config = dict(
    num_key_value_heads=2,
    hidden_act='squared_relu',
    norm_place='pre',
    norm_eps=1e-05,
    qk_norm=True,
    attn_scale=0.127,
    beta2=0.98,
    weight_decay=0.14,
    lr_head=0.00738,
    warmup_steps=253,
    final_lr_fraction=0.0,
)
MLP neurons of a small language model. Each row is named by its layer, matrix (down: output weights) and neuron, and shows model dimensions 144-207. Each number is 200 + 40 x the weight over its row's rms, rounded and kept within 0 to 999.
A block is one neuron, or neurons of one layer that tend to fire together. After each block is what it responds to, as a language model described it from the Wikipedia text at the highest values.

L3.down192,160,225,215,190,214,208,244,141,111,193,239,201,136,217,191,156,197,187,228,145,166,213,239,107,190,184,202,219,188,211,237,238,236,218,263,123,167,126,157,228,196,200,168,224,199,192,249,135,191,222,227,141,193,209,187,203,184,234,137,196,244,61,260,172
L3.down313,129,168,196,239,196,214,218,150,177,197,224,169,233,229,193,183,193,200,152,220,198,210,146,223,172,169,185,241,191,222,164,181,142,215,221,193,202,205,235,201,169,180,123,136,166,173,231,204,192,219,209,253,184,251,151,323,204,201,222,207,241,240,205,142
L3.down764,171,223,243,201,225,189,162,207,227,167,191,257,125,205,190,179,203,204,163,195,129,206,223,170,199,133,219,196,218,238,226,203,202,237,207,183,165,167,231,176,225,174,224,192,292,190,117,265,206,187,224,160,258,218,196,234,169,140,157,179,228,155,176,258
L3.down842,195,261,217,114,172,236,182,192,172,116,214,207,246,194,183,136,235,109,149,123,276,202,195,164,226,162,217,193,216,269,257,200,227,114,169,200,172,165,232,199,216,188,217,230,203,251,250,214,234,251,176,165,170,271,182,189,188,197,187,161,215,247,162,202
Responds to: Month-date spaces; mid-word pieces

L5.down276,148,215,243,174,237,174,157,221,283,156,228,155,163,170,188,245,150,208,254,173,287,243,248,224,158,187,239,159,236,149,216,144,191,123,157,175,207,191,111,133,152,241,225,186,211,219,176,208,178,187,218,187,162,208,191,195,277,135,203,213,219,229,233,162
Responds to: Paragraph break newlines

L4.down132,175,182,185,180,147,210,192,250,188,209,239,182,209,186,209,246,148,206,181,199,201,284,232,156,151,179,204,279,149,192,192,186,221,256,184,197,188,259,251,273,233,213,260,237,176,279,185,177,214,129,87,250,211,168,203,233,200,182,173,209,153,200,161,118
L4.down146,195,193,209,161,174,183,195,236,204,233,210,174,133,245,169,226,188,177,151,231,176,162,235,214,148,182,206,146,211,261,230,201,101,185,220,184,232,194,237,277,286,157,217,158,269,235,174,265,235,182,225,168,238,192,199,145,198,235,163,169,189,298,154,160
L4.down160,167,184,177,139,225,231,161,238,140,181,247,245,252,147,199,224,194,179,226,196,200,176,149,137,233,181,175,189,133,171,128,195,201,172,209,191,181,199,133,251,178,240,202,191,175,173,134,140,144,247,184,252,193,178,219,204,186,229,198,241,209,179,142,197
L4.down180,217,192,232,225,141,248,237,217,247,239,259,195,282,174,202,184,177,234,240,185,195,141,198,137,261,280,179,229,173,138,190,160,181,219,204,161,229,200,250,205,210,184,251,182,230,215,222,219,175,212,214,169,229,182,276,197,195,145,214,149,219,171,240,153
L4.down193,272,203,202,187,196,197,129,162,164,182,176,192,189,141,171,230,177,194,261,136,212,220,276,144,209,208,218,250,195,282,220,177,229,233,184,188,142,206,265,216,194,228,170,243,204,211,237,210,243,225,202,194,191,175,196,185,294,227,195,234,196,219,217,182
L4.down246,178,175,151,155,267,193,207,205,165,263,274,166,148,191,210,233,227,187,196,150,175,195,225,194,176,276,158,228,165,174,173,170,162,169,115,189,155,197,187,211,190,205,208,183,185,210,227,149,203,190,209,218,226,217,182,228,191,186,78,232,269,141,167,197
L4.down271,174,218,216,231,218,242,179,169,147,204,198,241,208,163,184,165,314,196,131,156,209,116,192,228,253,193,165,147,183,205,218,195,193,222,240,185,200,94,102,208,132,180,191,223,175,178,173,124,226,207,224,184,189,249,233,236,247,231,155,240,173,220,264,124
L4.down317,202,213,230,133,236,269,250,97,195,118,150,217,138,163,179,201,193,192,223,213,201,196,172,196,161,232,233,285,181,199,161,181,174,163,170,162,178,116,224,152,176,186,177,179,210,125,225,224,121,275,191,265,206,180,183,222,157,193,134,235,223,192,149,205
L4.down387,163,241,218,153,163,211,195,128,209,146,253,242,146,149,247,288,242,211,232,200,235,229,142,181,171,191,235,214,203,190,217,167,201,220,247,238,232,237,183,164,213,175,181,219,271,192,143,244,220,173,199,194,230,202,183,186,238,145,183,227,212,275,257,194
L4.down403,250,218,227,187,246,206,269,187,296,221,154,210,253,135,160,206,183,285,197,237,193,135,266,236,163,246,252,177,212,205,189,218,234,203,199,201,196,275,240,248,149,235,234,205,128,212,223,145,179,259,164,131,275,180,195,178,159,131,188,217,173,164,229,173
L4.down507,192,220,196,285,247,211,128,214,187,218,167,168,191,166,169,123,184,231,265,182,251,216,175,224,223,241,254,202,213,163,168,134,191,174,224,242,222,264,255,182,212,207,187,187,244,276,205,232,199,205,201,124,246,204,165,166,212,160,223,195,221,200,103,147
L4.down590,162,216,260,141,164,189,183,142,185,193,244,226,155,137,235,157,264,166,199,201,232,285,199,232,169,157,188,256,220,195,174,176,197,223,244,179,255,240,203,152,217,164,198,172,206,139,107,201,267,223,154,221,161,147,202,223,187,147,163,235,165,241,165,175
L4.down618,220,210,219,215,258,187,194,157,249,200,225,205,189,252,167,158,145,207,222,268,202,154,166,210,233,205,255,202,211,243,277,242,264,281,149,172,191,267,177,188,184,194,258,154,226,172,216,197,193,234,215,221,165,208,222,120,162,189,204,237,256,210,223,205
L4.down676,183,248,154,244,232,198,172,267,238,240,202,177,234,206,215,210,187,111,227,201,241,218,187,204,176,206,234,213,128,182,176,173,216,154,141,241,259,281,211,236,181,190,240,210,199,154,172,145,224,243,197,176,187,244,171,106,194,226,199,180,259,289,130,215
L4.down961,221,228,224,196,227,140,265,133,214,124,210,247,262,222,146,141,220,206,154,164,193,229,226,203,249,140,188,221,174,178,208,206,172,211,308,227,235,187,121,241,209,250,251,261,186,221,183,244,125,199,179,136,258,211,154,199,191,186,255,168,183,174,257,232
L4.down979,186,175,230,212,203,217,177,150,193,176,188,253,231,206,207,185,222,244,167,129,198,181,103,156,178,173,175,170,206,178,184,202,175,183,188,213,279,240,228,164,215,199,223,183,138,148,156,207,192,264,185,233,157,195,195,264,170,313,192,171,182,335,176,225
Responds to: Sentence-start narrative transitions

L5.down100,153,215,264,137,225,202,137,220,243,183,197,109,254,169,157,240,184,293,149,190,127,244,259,179,123,163,178,205,99,182,202,230,154,206,176,178,242,281,192,240,102,207,203,237,208,146,190,232,191,195,125,131,187,201,222,238,142,197,200,175,222,200,152,241
Responds to: Mid-word name fragments

L4.down99,246,246,211,194,217,144,241,151,182,253,216,167,182,199,166,173,192,214,179,227,158,241,158,239,181,186,174,195,209,208,253,109,311,191,136,212,241,190,181,213,187,251,178,141,238,225,143,253,250,187,200,160,285,214,171,196,307,171,207,135,147,146,192,277
L4.down177,165,218,240,217,207,168,166,259,110,237,242,175,253,198,242,189,225,182,184,184,196,280,204,249,141,230,159,191,168,243,226,184,231,231,191,256,287,199,261,175,181,205,162,221,207,247,149,225,221,256,196,209,235,155,194,192,126,176,242,167,288,226,213,170
L4.down227,189,252,198,174,163,198,193,180,261,198,194,221,180,209,163,241,183,145,188,181,157,187,269,157,216,294,203,218,203,226,183,188,144,129,156,205,152,193,239,218,244,206,283,203,208,217,194,209,164,188,164,227,261,164,229,167,248,238,172,192,218,261,255,142
L4.down254,170,193,196,231,170,198,157,181,157,67,276,242,166,160,237,190,268,179,192,218,136,213,194,147,207,241,165,199,154,203,233,197,213,235,245,204,221,193,221,148,170,252,219,220,183,198,92,135,218,187,196,220,228,220,209,239,192,214,171,247,206,162,284,188
L4.down259,173,147,207,222,252,247,226,208,212,204,102,189,235,243,244,211,276,193,242,176,169,167,205,196,172,203,152,238,216,178,238,171,144,163,305,226,223,179,137,250,230,166,176,233,164,199,264,176,203,151,121,161,187,199,195,175,282,232,192,206,134,143,199,218
L4.down663,186,243,186,226,225,239,199,232,225,243,145,186,219,221,215,276,181,153,225,106,128,184,218,165,255,225,139,200,247,170,244,242,179,148,176,176,185,237,201,212,164,254,174,250,143,268,176,154,113,135,137,198,184,194,232,123,128,227,123,238,221,104,223,218
L4.down781,227,210,94,134,251,265,195,193,229,217,207,320,179,194,205,226,261,150,145,161,204,228,133,187,251,237,164,234,195,149,193,183,239,154,253,239,266,220,251,193,207,181,150,220,202,212,151,183,175,163,181,214,240,200,250,199,212,255,208,145,194,237,245,176
L4.down785,212,223,214,214,175,135,191,280,239,179,193,235,167,189,296,245,243,185,176,200,182,96,192,191,180,210,193,214,198,131,120,246,193,141,218,205,232,179,146,249,210,260,203,198,206,196,188,213,165,195,212,158,187,159,227,173,198,239,251,295,208,241,212,235
L4.down790,255,279,203,203,180,267,126,241,173,185,205,183,245,251,183,208,201,185,103,152,262,260,205,210,179,136,179,198,161,202,234,224,197,150,186,228,261,154,149,208,250,219,121,198,174,241,156,157,139,220,160,221,248,176,140,224,202,208,168,216,170,213,165,341
L4.down797,136,252,137,202,204,171,201,195,124,211,221,183,236,233,221,259,180,217,175,210,96,179,150,190,172,233,147,237,224,269,145,210,239,190,235,185,273,142,206,188,261,213,124,237,304,278,109,164,234,175,243,215,196,176,227,254,229,249,177,217,262,266,190,175
L4.down801,143,201,178,194,246,208,194,277,203,221,158,187,263,200,180,233,160,174,248,256,238,189,214,257,196,234,224,178,133,122,235,142,212,242,145,227,184,215,185,252,152,218,188,148,215,249,207,176,175,244,179,212,208,158,191,201,111,228,194,212,222,167,115,252
L4.down819,207,117,185,174,88,180,226,254,193,195,227,176,200,171,162,199,154,259,245,222,196,305,253,225,218,235,181,187,150,238,190,187,233,242,143,214,155,138,217,290,183,263,301,179,209,164,129,180,221,193,190,143,206,229,211,223,193,244,202,279,221,239,166,132
L4.down824,270,269,216,295,154,225,198,208,269,178,242,252,188,208,171,177,189,231,221,169,216,147,119,193,207,171,125,214,182,179,249,195,151,243,254,266,249,138,175,245,156,168,254,207,240,209,179,206,188,113,217,194,156,133,183,173,228,225,201,171,274,167,217,120
L4.down941,148,234,304,278,224,228,249,199,152,250,163,190,205,225,152,205,153,243,230,216,188,203,237,201,141,183,222,249,202,206,227,167,196,223,199,188,206,264,190,226,212,154,153,206,270,259,203,163,164,199,207,126,132,212,163,207,189,263,205,115,118,243,189,195
L4.down953,192,196,159,180,205,260,218,132,193,167,201,207,194,232,206,291,209,208,142,270,210,115,230,176,148,207,177,160,171,291,258,228,183,184,253,160,214,235,196,171,234,147,168,239,229,169,232,163,205,271,179,290,232,235,100,190,81,247,226,186,193,220,211,228
L4.down1021,183,200,132,223,280,228,129,264,156,161,216,248,170,182,206,150,229,240,163,240,262,244,161,257,106,194,119,144,228,132,269,251,291,172,222,197,202,209,207,127,241,141,172,184,233,187,186,182,190,192,189,163,220,262,124,169,143,199,193,221,234,156,152,175
Responds to: Name and date continuations

L3.down131,210,123,229,180,219,170,212,230,222,160,107,185,151,193,191,224,221,200,185,219,222,276,233,135,145,158,247,137,243,148,194,184,218,219,228,236,235,143,183,188,162,258,136,155,184,241,199,245,189,154,230,203,258,196,178,172,158,166,165,148,195,207,143,187
L3.down326,209,187,209,183,228,103,224,261,175,192,192,185,232,188,191,283,219,218,162,146,204,220,181,178,168,185,172,216,239,161,210,191,156,240,194,155,171,269,208,180,191,183,149,67,107,220,258,175,160,145,183,186,141,187,240,255,139,270,167,199,167,204,181,205
L3.down699,248,223,150,245,229,212,218,256,207,205,192,232,214,155,203,219,201,256,265,199,207,189,117,207,247,130,166,260,189,216,221,259,178,251,253,148,194,190,162,194,223,249,193,195,159,201,315,116,149,186,244,254,193,195,189,226,166,223,223,164,227,170,222,281
L3.down961,216,149,201,221,264,175,252,206,283,150,147,164,200,237,197,233,152,232,221,262,264,284,173,171,205,143,179,166,228,112,203,158,197,197,175,234,279,214,144,194,188,251,166,173,144,250,191,252,151,192,281,212,215,187,238,161,129,181,164,140,189,184,162,147
Responds to: Comma after fronted adverbial

L3.down156,213,161,260,228,261,208,218,260,238,217,142,141,173,211,227,191,83,147,168,204,277,194,215,198,225,241,161,258,197,191,177,249,168,196,162,187,202,215,193,260,184,227,184,166,198,242,187,207,245,137,210,188,252,195,215,262,234,180,224,148,183,210,242,212
L3.down480,185,193,160,200,300,222,226,215,226,197,195,172,142,190,245,128,142,112,165,235,277,187,163,115,209,225,150,208,219,134,192,167,235,264,156,206,216,167,203,260,139,248,151,166,137,138,286,275,147,160,265,163,251,190,187,248,185,233,231,182,158,222,201,237
L3.down642,239,267,222,232,161,206,259,278,191,206,196,191,246,161,106,141,196,182,244,164,234,185,216,180,193,244,159,210,125,182,255,255,173,150,162,170,185,233,177,180,186,246,259,211,208,235,245,275,194,198,196,220,195,123,210,154,234,137,211,167,247,203,231,148
L3.down807,163,173,154,266,279,247,242,193,191,222,225,159,185,175,205,150,143,172,131,211,190,136,148,166,218,237,123,165,190,90,213,190,190,266,195,132,206,189,183,277,153,214,154,206,191,151,264,299,216,128,258,185,197,178,146,272,199,164,203,186,162,137,249,160
Responds to: Blank line before section

L3.down169,179,268,204,269,205,218,177,279,174,236,233,206,241,205,182,255,171,182,169,196,247,165,296,215,237,220,182,194,199,200,189,191,216,206,142,205,198,185,217,268,192,204,214,202,220,123,213,198,293,232,236,150,215,233,238,173,174,206,226,199,240,255,139,167
L3.down423,149,202,291,219,144,199,130,197,205,215,219,201,315,190,263,233,268,201,186,231,129,161,289,244,192,210,156,202,213,161,217,244,168,228,151,220,233,170,285,218,212,207,250,158,167,211,208,187,240,253,243,191,250,220,259,186,196,167,174,187,180,353,137,184
L3.down546,218,200,222,192,137,170,192,115,210,55,293,231,221,240,203,186,212,155,211,198,144,200,191,204,232,215,160,211,168,115,192,217,129,277,224,158,218,207,245,211,181,238,160,197,200,178,256,195,269,238,205,230,141,180,186,265,215,211,224,203,186,177,221,184
L3.down940,189,170,280,172,258,170,162,150,180,109,195,161,281,224,204,237,192,190,193,211,109,189,287,214,251,180,169,185,141,199,180,207,193,198,145,198,244,155,279,212,152,151,242,158,199,280,255,192,277,230,232,232,164,208,237,205,208,218,191,212,264,252,163,235
Responds to: Joining hyphens and dashes

L5.down996,243,189,194,216,256,216,236,233,209,224,230,158,233,187,162,136,204,173,203,186,245,213,238,239,227,191,154,153,231,174,174,212,210,198,231,175,212,191,151,203,131,245,133,193,183,220,257,206,216,186,230,166,213,209,211,155,124,186,201,193,245,151,274,165
Responds to: Paragraph-break second newline

L5.down500,190,176,190,222,161,191,168,231,149,216,152,201,166,240,220,216,275,176,155,228,181,193,230,216,163,159,139,241,204,243,176,176,99,186,202,146,139,247,215,249,94,306,205,219,115,191,194,259,148,200,222,175,179,163,227,193,176,220,219,162,200,150,188,196
Responds to: Inside numbers and names

L4.down17,274,122,242,180,170,199,111,198,185,233,204,195,285,221,239,256,196,218,161,130,187,139,164,170,280,200,205,176,225,163,226,231,266,177,111,276,164,180,162,159,249,164,229,167,185,224,296,101,204,331,227,197,205,232,270,227,227,231,179,217,176,208,196,233
L4.down299,199,192,206,192,288,231,237,226,215,213,203,188,141,200,208,198,192,127,242,170,180,172,190,157,157,130,233,208,192,261,163,186,282,179,197,230,197,174,234,126,198,167,229,222,220,277,190,234,262,131,274,208,221,262,182,197,201,182,152,180,252,196,209,208
L4.down360,212,118,170,226,150,153,240,190,261,176,211,222,255,156,238,208,204,176,166,207,216,255,236,178,170,210,195,242,172,196,233,177,212,176,224,178,169,185,236,224,265,154,241,231,218,183,193,212,210,176,157,236,201,223,185,181,170,231,160,219,137,167,208,253
L4.down371,153,204,195,154,143,204,202,196,213,176,125,235,220,236,210,203,196,182,174,189,235,140,246,130,218,178,197,151,165,197,191,240,238,130,282,168,196,209,155,207,243,197,164,164,235,179,169,183,213,234,156,220,202,220,198,213,230,146,271,207,185,200,227,179
L4.down379,227,193,234,111,201,225,172,252,169,215,145,183,226,110,225,218,204,197,199,229,148,194,267,129,191,203,132,143,148,224,145,219,183,190,177,162,188,285,263,192,153,271,199,197,125,203,218,219,230,174,199,242,175,126,192,207,216,201,229,224,175,224,237,209
L4.down390,264,220,207,144,192,232,263,157,229,189,202,90,158,178,168,153,228,181,229,272,290,184,146,220,255,205,169,193,210,177,169,226,184,206,149,193,278,192,248,224,219,142,237,189,162,230,130,211,152,216,210,192,122,205,165,183,177,215,178,293,181,165,203,143
L4.down461,173,263,211,160,228,264,125,243,178,175,161,202,199,246,159,148,201,170,234,238,217,186,230,274,250,174,191,290,179,194,191,193,101,193,261,287,194,235,150,222,141,155,204,163,159,155,186,202,167,229,197,237,197,188,239,188,227,232,188,198,176,235,179,245
L4.down483,229,161,268,169,189,211,216,279,266,205,201,182,236,165,197,264,270,190,242,221,276,209,199,152,183,144,262,145,209,157,210,176,170,196,199,249,191,181,172,181,193,233,194,187,194,175,224,159,248,194,192,348,182,205,179,219,231,178,195,163,279,203,191,215
L4.down502,194,223,213,196,267,267,213,195,181,261,177,211,233,207,150,202,77,261,127,271,204,190,166,266,160,190,237,195,199,217,184,204,195,157,118,210,108,192,187,231,269,211,248,172,201,116,196,287,191,178,219,254,184,194,193,183,203,156,252,226,284,102,229,180
L4.down536,181,221,219,132,205,194,183,214,253,153,219,219,176,235,244,228,158,153,118,231,223,167,230,186,207,238,206,206,271,185,226,218,204,137,230,240,228,133,191,179,191,163,184,223,217,242,173,254,143,161,210,263,224,179,175,167,152,189,168,168,191,166,169,184
L4.down627,240,231,209,250,89,272,181,214,191,250,191,225,211,199,250,172,212,246,223,218,283,154,143,266,203,108,151,190,97,256,207,174,199,174,207,185,202,217,251,157,216,210,203,141,160,179,174,161,214,227,127,247,213,239,216,196,104,239,200,171,194,245,167,167
L4.down805,190,214,167,194,175,190,260,244,269,186,185,206,140,273,162,240,200,108,216,196,199,260,216,190,190,269,141,232,190,212,180,238,211,159,133,238,193,137,251,199,133,222,154,181,274,158,222,257,249,202,286,223,209,165,211,192,198,195,192,209,154,123,193,238
L4.down822,165,276,142,149,177,180,212,215,153,147,220,189,204,154,231,194,290,201,132,150,218,200,161,236,209,168,141,208,233,219,182,208,233,245,199,177,324,159,215,191,188,253,161,242,230,111,88,182,188,246,172,185,170,220,249,177,129,239,162,215,192,265,233,191
L4.down837,245,281,176,214,185,247,157,214,266,182,250,172,210,154,287,296,218,212,254,193,201,201,214,206,251,175,212,222,143,159,140,247,214,226,257,243,206,168,213,205,183,303,263,148,198,203,208,197,201,228,144,192,241,181,201,173,241,199,241,222,213,190,175,285
L4.down855,150,182,215,174,196,268,187,216,222,233,229,251,208,208,169,225,128,132,156,219,186,208,169,276,202,248,266,264,134,174,132,126,217,205,216,225,233,241,165,198,182,217,166,215,231,170,210,172,138,182,173,147,223,154,226,136,203,216,239,210,196,241,163,197
L4.down903,199,196,159,245,181,180,178,183,232,156,204,183,169,165,209,175,201,160,135,210,185,264,202,216,229,237,101,240,209,284,176,254,205,133,130,215,156,138,212,220,271,269,185,249,181,208,178,163,251,248,160,204,124,183,220,200,157,218,208,237,218,172,144,173
Responds to: Separators in formatted numbers